config.yaml
d_model: 384
d_mlp: 1536
norm: "layernorm"
norm_eps: 1e-06
warmup_steps: 200
decay_shape: "linear"
train_tokens: 834100000
dataset: "wikipedia_en"
MLP neurons of a small language model. Each row is named by its layer, matrix (down: output weights) and neuron, and shows model dimensions 128-223. Each number is 128 + 32 x the weight over its row's rms, rounded and kept within 0 to 255.
A block is one neuron, or neurons of one layer that tend to fire together. Before each block is what it responds to, as a language model described it from the Wikipedia text at the highest values.

Blank line before new section
L5.down189 [ 88 155 134 107 153 110 160 180  74  97 112 161  64 109 104 140 128 153 125 120 147  95  78 127  72  75 157 104 182  97 132 131 119 158 136 151  51 125  81 125 128 142 132  56 110 100  93  76 160 152  96 130 133 100  66 148 115 142 175  86 154 139 134 179 117 144  87 122 122  89 110 124  52  89 119 102 114 103 122 146 143 128 117 134  78 166   7 158 173 113 169  98 110 136 166 121]
L5.down838 [178 101  73 189 163 109 161 120 137 131 127 129  75 140 108 111  85 123 106 115 140  84 130 116 144 155 110 143 176  75 138 175 142 192  38 155  83 138 125  95 139  73  77 142 160 128 111  95  98  82 123  92 104 113 126 123  83 110 144 121  81  94 109 150 137  97 172 171  99  23 145 139 153 126 107 104 117 135 195 102 168 121 132 118 145  70  90 129  74  89 159 102  99 153  99  67]

Heading closers, initial B
L4.down193 [155 127 157 173 114 131  79 101 116 118 121 128 144 120 104 120 155 130 128  96 136  85 134 126 145 166 151 142  96 102 139 152 153 112 127 160 146 162  95 165 113  93 119 137 213  84 142 135 130 112 118  98 142  95 120 108 152 172  85 151  83  80  98 140 135 111 132 125  93 197 101 125 105 173 133 143 164  71  88 174 176 105 150 110  87 171 128 181  55 134  61 121 157 107 109  76]
L4.down314 [145 117 153 136 160 150 122 124 115 153 129 126 154 139 173  59 125  65 124 161  74  70 155 153 128 124 145 110 152 109 145 168 106 126 100 145 126 135 112  30 160 113  99  55 125 127 114  96 116 113  52 142 121 116 102 118 127 114 126 151 164 126 165 174  86 119  76 205  88  60  97 126 139 114 144 186 166 162 114 111 174 107 192 138 123 121 177  95 149 123 136 111 111  94 192  91]
L4.down948 [179 151 135 132 119 131  93 190  78 106 130 149 117 128 168 144 142 129 144 150 150 115 115 134 149 159 121 204  45 131  84 112  94 119  89 148 164 137 113 107  99 102 129 134 138 106 145 128 106 163 116 136  95 135  56  83 162 168  73  88 144 142 131 103 118 162 100  68 140 185  63 148  83 126 155 115 106 117  96 111 110 104  85  72 124  94 123 117 153 130  84 152  84 101  87 158]
L4.down1131 [117  68 121 129 103 147 156 138 132 132  78 154 171 175  95 100 188 125 121 181 166 131  65 153 120  77 148 142 121 110 175 144  96 130 139  95 116 110  99 117  93 107 101 148  83 123 137  93  94  99 107 141 137 136 124 155 131 112 153 155 118 148  77 142 167  97  98 129  66 133 174 166 138 149 121  91 146  88 120 111 133  95 118 198 148 141  77 105  90 146 131 129 123 192 168  99]
L4.down1414 [191 154 167 140 140 152 132 120 110 160 147 157 138 125 130  98 124  88 145 188 128 104 175 128 170  73 135 125 114 147  81 122 105  98  62  59 167 117  93  77 121 114 129 115 188 155 121 106 136 140  84 123 111 121 173 103 149  86  99  61 126 151 110 117 136 126 219 127 112  81 139 138  61  90 128 135  96 108 136 123 206  83 141  75 112 141  91 154 129 177 165 135 139 113 117  83]
L4.down1420 [ 88 165 204 141 141 126 138 113  66 136 135 167 128 132 128 150 174 119  76  85 130  90 143 146 146 156 140 103 100 103 141  87  99 125 165 136 148 170 150 133 128 126 118 159 148 144  87  81 168 114 130 111 148 163 151 153 132 139 148 121  54 140 101 111 147  95 170 126  85 130 140 154 121 156 124 132 118  91  58  99 186 137  68 138 111 147 139 110 123 114 156 128 129 156 168 107]
L4.down1490 [120  47 109 136 157 115 101 175  61 148  80 149 162 158  93 141 167  86 118 130 100  71 130 159 170  97  75 166 112 116 150  95 142 190 140  97 169  89 146 128 125 139  99 143 132 122  91 136 143 136 151 115  76 134 158 180 126  98  99 116  87 102 127  95 161 141 108 129 110 158 109 119  99 112 158 125 141  99 172  89 136 131 158 150 104 142 146  82 147 135 116 130  82 160 192  94]
L4.down1534 [177  95 123 155 181 156 109 142 172 167 119 107 103 148 105  93 159 144 182 113 126 127  66 159 122 150 150 120 121 118 127  89  78 141 137 165 190 122 162 146 147 103 117 178 136 167  98 133 171 141 147 105 137 102 148 177 126 208 126 135 113 159 193 146  88  87  97 100 151 123 130 132 144 152 108 147 123  92 104  92 191 111  97 138 148 134 109 179 124 169 163  77 138 144 203  95]

Word-initial capital fragments
L4.down11 [106 162 147 135  64 187  94 123  97 146 141 123 143 124 118 187  85 194 194 130 127  95 107 161  95  89 146 114 135 130 107 129 121 167 100 164 103 109  82  99 144 177 138 133 121 124 109 140 140 136 118 104 139 122 145 103 145 138 128 132 133 209 169 115 177 170 168  97 141 115 125 123 166 130 152  89 188 167 156 118 136 130 163  86 136 136 138  82 141 156 136  86  75  91  97 110]
L4.down291 [101 102 147 145 124 120 106 112 149 189 146 114 142 109  88  88 142 107 107 118 138  78  94 171 110 117 120 184 144 146 108  59 148 151 135 131  97 106  95 141 169 148  87 101  86 111  84 102 129 104 117 134 124 127 152 128 118 153 131 119 139 113 124  87 151 154 123 162 118 170 120 177 106 133 140 107 124 125 153 112 129 140 120 156 121 145 100 157  84  86 114 176 126 143 152 161]
L4.down361 [ 84 172 136  89 115 101  73 140 174 162 132  77 157  81  97 159 136 126 144 100 179 133 163 130 114 130  83 207 146 165  73  98 157 118 101 161 158 153 141 121 120  98 108 119 181  99 110 159 106 120 138 121 162 148 122  97 183 147 187 106 101 123 132 136 135 138 151 131 160 118 129 123 119 149  99  67 142 142  65 156 168 146 129 120 152  78 126  93 172 113  96  49 124 138 138 138]
L4.down660 [ 96  92 137 168 143 134 128 116 129 173 100 138  91 129 152 170 117 191 105 149 159  85 105 103 174  72 120 114  99 124 139 124  83 132 129 124 144  85 130  86 191 109  72  77 105 150 132 137 137 105 149 104 137 121 142 104 158 126 132  59 122 112 143 100 158  72 107 102 144 105  81 127 130  73 140 113 135  55  99 126 172  90 170 146  85 100 145 120  85 128 120 121 143 109  44 113]
L4.down1015 [158 154 162 150 127  98 149 175 156 104  72 171 146  59 100  97 133 117 127 121 162 121 117 190 126 132 171 121 107 139 149 149 116 149  72 163 135 131 163 151 137  95 108  90 134 106 188 135 170  71  96 138 180 171 120 115 148 148 145 136 204 133 186 130 106 140 178 141 147 167 116  71 112 158  83  72 107 101 117 156 126 147 169 107 132  67 134 131 105 136 154  72 136 107 110 132]
L4.down1040 [149 110  80 105 104  92 159 105 160  89 134  67 149 185 131 113 136 136 206 134 158 121 141 173 175 117 115 117 120 138 135 164 172 184 142 126 133 129  49 155 124 117 113  95 100 127 103 105 131 172 103  93 121 171 133 176 132 109  71  89 146 116 151 104 110 132 113 149 125 133 186 165 133 116 157  87  92  69 173 148 129 119 135 101 134 176 111 126  65  87 119 119  92 153 179 111]
L4.down1421 [132 136 167 122 124 118 153 102 154 126  91 134 119 128 171  93  48 159  53 151 187 160 102 102  94 154 121 169 130 103 132 123 111 144 125 116 120 152 103 129 148  83 108 140 134  89  99  85 175 129 177 107 109  98 139 124 168  79 177 120 131  86 161 175 173  88 193 142  87  93 120 147  93 124 145 105 175 105  92 110 120 107  87 159 110 135 117 100 153 129 121 106 142 187 115 188]
L4.down1501 [133 141 148  84  87 138  99 134 160 160 129 128 150 112  76 139 122 130 121  78  66 148  94 122  97 138 125 121 147 133 143  84 121  98 105 192 113 129 117  58 111 131 139  78 122 135 112 141 125 109  93 172 125 139 149  69 164 169 152 100  97 103 126 153 197 109 172 170  94 162 177 101 143  81 114 138 121 145  96 140 173 122  80 110 167 143 172  76 132 126 139  92 110 107 169 157]

Word-initial fragment tokens
L5.down904 [183 114 152 139 107 132 170 110 108 102 137 129 108 105 111  26 121 128 105 140 111 105  88 138  80 149 120 107 111 106 112 152 177 166 149  63  97  99 113 116 180 175 162 155 127 152 105 122  69 154  88 145 165 119  70 155  75 111 130 130 111 132 149 130 113 115 122  79  65 165 150 134 121  99 176 149 116 160 202 134 191  93 142  99 200 113  97 173 137  70 100 116  86 121 159 145]
L5.down1401 [152 166  92 124  86 163 144 109 184 142 107 109 105 129 150 121 122 195 136 112 100 123  90 144 168 127 109 140 132 113 132 162 208  94 134  81 157 105 102 156 168 116 108  75 132 156 150 148 110 138 157 137 129 110  71 146 162 122 143 110 103 175  73 191 138 115 192 134 135 174 153 127 134 132 112  85 124 178 115 152 122 152 153 176 139  83 115 111  77  99 166 120 101 143 159 158]

Early tokens of titles
L3.down148 [124 138 155 111 173 148 126 160 134  78  98  97 157 112 134 106 125  95 158  89 152 156  26 170 141 125 122 194  59 135 108 123 118 155  81 187 101 130 204 125 142 135 168 125 132  79 149 102 156  96 150 112  84 138 159 116 147  96 134  97 162  98 110  94 176 133 146 110  96  52 147 126 151  96  86 135 165 125 145 149 114 152  77 123 164 106 132 148 108 120  74 154  87 133 122  72]
L3.down437 [113 127 128 120 148 124 162 107 127 174 117 114 136 136 169  64 107  94  76 104 158 139  75 104 169 136 135 115  94 112 126 152 130 115  90 156 142 148 136 110 156 117 125 134 152 135  85 146 111 133 162 128  93 120 158 129 151  94 106  88 119  85 103 134  92 110 127 100 137  82 134 104 152 135 174 127 109  93 146 110 134 160 150  95 119 169 110 108 156  96 145 153  99 126 133 128]
L3.down1033 [104 130 111 139 146 122 132 132 137 104 153 160 169 190 148  90  99 159 158 122 127 140 116  93 177 146  91 166 111 129 123 148 135 152 127 142  53  98 144 165 110 107 117 119 163  42 119 126  94 126 208 132 133  76 125 134  72 120  67 124 141  78 102  61 162 102 132 131 136  98  99 107 103 119 129 120 152 126  98 129 133 146  68 136 140 115  86 122 138 122 124 164  86 117 100  57]
L3.down1368 [119  84 144 162  91 137 159 102 120 136 121 153  69 163 103 132 125 125 143  47 137 103 158 176 130 103 147 114 150  55  83 147  96 136 106 116 157 120 146  95  94 144 132 117  85  95 109 167  62 112  61  56 106 118  76 102  89 104 122 112 147 152 154 102 139 141 108  97 114  97 101 191  47 117 172  84  85  99  87  97  92 104  78 158 141 103 129 100 154  78  92  90 108 177 102  67]

Blank line between paragraphs
L4.down371 [ 99 168 105 101 142 114 133 123 172  86 138  95 124 109  89 167  90 161 187 122 159 146 100 109 115 114 140 130 136 134 144 125 138  66 217 152 121 151  98 111 139 128 101 170 120 166 137 172 110  89 146 109  60  85 162  95  70  88 121 140 141 106 125 130 155 108 130 148  99 151 128 152 134  83 130 220 168 184 118 129 142 126 131  96 122 179 131 147 131 117 106 120  65 172 141 113]
L4.down538 [113 111 139 172 122 160 136 153 118 124 109 168  65 179  81 108 134  90 121 135 159  89 157 102  72 154 129 146 149 125 126 124  97 117  62 130  42  96 144 101 157 137 130 144 116 130 129 139 156 105 113  84  41 104 130 157 129 201 113 134  61 181 106  76 104 116 117 106 177 134 128 126 172 137 164 128 109 148  81 116 136 182  79 121 124  72 133 127 106  76 143 124 109 129  76 113]
L4.down919 [133  98 125 180 120 156 133 158 134  86 119 140  78 128  97 133 156 126  91 137 103  92 153 122  45 159 163 123 165 109 137 116 128  85 112 124 155 138  82  98 160 103 129 127  65 119 157 182 120 122   8 145  79  91 201 122  91 177 177  77 110 121  85 150  83  86 108  92  84  51  78  44 171 164 138 160 112 109 145  77 128 102  92  93 120 103  94 111 141  96 123  92 102 152 133 117]
L4.down1052 [137 108 126 145 157 107  88 142 178 114 109 128  67 168  93 118 150  87 115 135 144 102 118 153 105 132  98  72  58 229  85 103 187  92 139  63 151 153  82 153 127 118  92 120 157 169 157  87 105 143 112 119 161 111 187 116 136 120  94 127  78 126 118 140 137 140  84 110 132 161 105 144 144  89  56 174  79 122 137 141 140 127 124  74 101 136 163 103 105 142  93 120 117 173 133 106]
L4.down1169 [111 123  88 160 184 171  53 175 181 112  85 111  73 139 145 164 133 137 105 164 136 133 122  75 121 135 161 115 181  95  86 135 176  98 146 103  97  73 156  81 175 117 101 161 144 143 124 115 134 141 130 149  60 145 144 174 138 116 146  96 120 111 135  89 103 167 159 154 142 117  90 118 111 100 175 151 115  86 113 162 162 151 120  85 124  94 136 161 113 116 115 182 125 120 101 137]
L4.down1234 [130 162 149 129 103 133 111  88  86 113 142 211 100 134 105 112 122  53 142 113 183 163 155 102 128 173 184  90 156 129  81 138 131 144 109 122 114 127  80  97  82 168 154 109 171 151 160  97 160  76 137 107 153 139 123 121 110 157 116 125 187 214 159 182 137 132 143  98  85  72 154  88 134 167 118 142 134 155 131 123 111 133 161 101 111 223 101 147 120 116 118 143 176 163 132  44]
L4.down1407 [147  83 107 155 100 165 130  70  98  68 176  75 107 138 185  93 133 144 152 123 131 161 149 134  65 141 175 139 120 128 106 151 120 141 173  87 128 133  87  99  77  75 136 108 192 186 141 105 160 114 126 131 133  59 124 193 126  60 119  89  91  77 113  60  89 100 132 127 129 130  79 109 113  94 177 105 122 108 145 136 164 139 116 169 130 108  89 103 155 111 120 195  66 107 131 129]
L4.down1413 [110 120 111 174 117 133  82 161  85 109  96  98 110  89 157 124 105 116  99 163 103 117 139 110 147 182 150  91 112  61 177 119 122 151 115 126 124 142 131 124 114 104 136  34  80 121 156 166 180  96 109 150 141 136 113 117 182 114 105 139 113 104 129 111  93 175 155  24 151 118 127 132 184 145 139 192 165  75 134 182 117 145 126 113 121 132  70  94 168 131 122 107  90 140 138  99]

Section heading closers
L3.down991 [136 102  71 146 196 148 180 158  93  73 106  61 162 124 127 127 146 119  81 121 126 128 123 158 156  85 141  80 123 114 102  75 145 113 143 110 128 117  96 184 134 120  67 131  60 121 165 103 170 135 136 123 140 146 166  55 110  97 169 101 141 141 181 133 108  82 154 140 142 141 150 120 122 152  84 145  66 109 183  77 143  66 179 112 168 195 163  82  79 129  75 123 154 176 129  93]
L3.down1032 [125  94 105 130 149 142 171  68  46 129 126 179 127 155 118 100 141 131 103 182 145  77  74 131 154 123 114 153  98  79 121 112  91 125 103 188 170 130 170 146 150 163 129 130  92 105 117 120 143 105  79 146 168  93 122 148  92 171 145  84 130 107 131 139 120 104 130  91 136 151 156  84 177  88 180 114  94 123 146  96 154 157 115 113 115 126 131 103 195 135 146 141 109 179 150  95]
L3.down1281 [142  95 127  78 129 111 121 127 122 141  44  97 105  82  66 179 100 107  82 127 128 108 154 135  98  98 182  75 173 170 135  80 144 179 128 153 137  93 138 171  90 134 156 118 126 106 181 114  98 171 157 129 186 180  67 100 175 150 101 101 103 172 121 130 118 193 189  74  83 158 148 143 155 166  93 163 115 108  90 144 113 106 137 147 141 185  79 123 181 133 170 183  96 187 121 128]
L3.down1395 [134 118 137 192 131 145  99 192 167 124 120 152  82 199 128  97 137  48 142 147 114 145  56 165 157 163 140 139 126  62 106 122 143 228 133 114 171 194 123 181 153  92 146 133 119 148 134  87 123 108  79 104 109 140  54 119  87 176 145 132 102 178  99  75  91 142 122 127 123  97 127 147 110 130  78 134 166 196 149 138 102  95 111  98  92 116 143 118 151 108 137  90  90 144 139 121]

Token right after a number
L3.down73 [152 147 108  85 128 160 122 156 134 141 124 144 145 113 129  97 110 160 144 145 137 135 163 106 144 133 142  72 103 118 100  91 129 169 143 132 138  99 174 132 151 178 129  93 148 125 160 160 166 113 118 122 133 150 111 161 133 111 127 116 128 160 116 101  97 108 156 115  77 102 134  72 154 180 158 146 172 151 134  96 124 110  89 123 115  84 189 140 178  51 165 126 121 116 123 121]
L3.down113 [104 189 177 172 140 100  89 140 156 151 103 126 119  95 134 119  93 115  83  98 157 138 129  98 183 148 148 110 117  76 131 115 162 146  91 148 133 176 166 105 128 133 118 138 143 161 221 115  75  92 127 116  93 117 144 127  96  71 137 144 195 157  70  87  72 157 127 107 166 160 130 154 144  92 168 167 151 101 140  98 125 113 174  93 133 124 109 165 103 171 206 133  72 189  95 142]
L3.down185 [ 76 133  62  68 119 123 175 177 127  91 145 132 122 184  77  95  90 181 169 131 145 137 120  77 205 108 135 125  96 128  99 128 161 129 172 122 147 112 146 105 161 153  99 133 159 110 121 137 143 147  72 160 165 154 132 107  64 118 133 147 109  82 112 123 206  99 110 113 161 121  87 103  90 136 127 121 137 179 176 100 120 109 148 127 126  79 100  99 167 159 130  72 154 143 199 154]
L3.down254 [ 86 138  31  83 168 115 144 126 124 123 115 124 182 126 123 103 127 126 148 138 111 126 117 193 153 103 154  99 163  64  82 160  96 142 117 152 123 159 127 150 105 159  88 106 123 120 147 106 161  90 120 110 158 143 119 106  84 163 141 143 117 115  84 162 130 135 167  89 103 129 125  46 133  77 162 164 139 122 206 149 179 153 101  69 122 118  93 148 165 189 197 135  92 155  83 118]

Blank-line paragraph breaks
L3.down433 [176 153 144 115 149 127 155 137 148 195 122 165 154 145 128 147 103  65 157 165  95 159 119 105 116 114 125 128 203 124 154 131  84 150  67 153 114 123 117 109 110 135  81 126 143 100 124  86 159 155 142 190 118  61 127 147 109 116 131  86 142 121 167 121 144 117 136 181 136 150 135 143  53 151 161 127 212 142 128  98 137 110 158  94 126 129 119 153 132  80  94 133 148 181  99 155]
L3.down797 [118 158 123  60 120 123 115 124 191 116 117 152  83 144 166 123 132 149 126 135 115 100 140  29 106  98 164 145  99 120 149 158 159 144 108 133 149 140  66  95 126 108 138 129 163 120 153 144 182  68 132 102 125 128 150 104 160  67 105 197 182  98 132  67 125 104 115  91 152 104 144  95 105  88 150 150  77 165 163 109 101 154 123  72 145 114 138 157 123 165 169 106 106 175 154 113]
L3.down956 [ 87 172 156  77  79 131 123 165 139 182  88 145  69 124 102 111 156  81 196  85  88  95 186  98 114 145 104 123  76 157 153  99 150  89 101 123 123 122  89 151 150 136 122 159 169 174 100 138 162 140 144 120 118  81 132  90 160 155 125 133 170  85 108 103 124 179 130 109  65 121 118 116 126 107 150 173 132 153 146 170 126 133  87 134 141 117 119 122 138 182  64 129 143 179 106 124]
L3.down1296 [183 172 116 155 107 163 154 129 112 153 108 114  93  92 113 160 128 135 102 143  82 123 184 106  52 117 171 105 129 125 143  64 102  60  68 156 125 139 124  94  80 107 156  67  83 131 111 169 176 126 109 130  99 106 118 186 126 110 101 117 166 122 142 120 102 128 144 159 140 107 107 121 132 119  94 104 102 146  74 115 150 184 127  90  92  87 115 163  52  96 121 148 135 149 125 108]

Section-header closing markers
L5.down460 [123 172  73 112 114  89 113 168 193 170  76 126 118 230 130  90 166 137  62 133  93 108 147 160 144 125  95  86  77 128 102 162 107 127 116 161  99 203 152 122 155 169 128 172 148 134 125 122 159 163  87 109  95 122 119 112 109 120 117  67 138 101 110 179 138 153 129 115 145 149 138 178 117 158 136 160 172 123  98 139 131 141 135  94 104 132 212 124 137 136 165 116  97 131 125 146]
L5.down968 [140 137 140  73 171 109 145 123 121  98  63 118 145 156 118  95  99  85 126  59 118 112 128 166 123  78  88 142 164 148  93 127 102 103 146 100 158  36 189 168 125  93 122 140  77  98 100 153 132 145 141 188 158  91 112 115 106 124 116  65  44 154 157 154 141 141 151 150 123 126 122 129 139 177 203 107 159 145 103  97 101 175 117 112 141 111 131 115 115 134 171 136  90 174  66 100]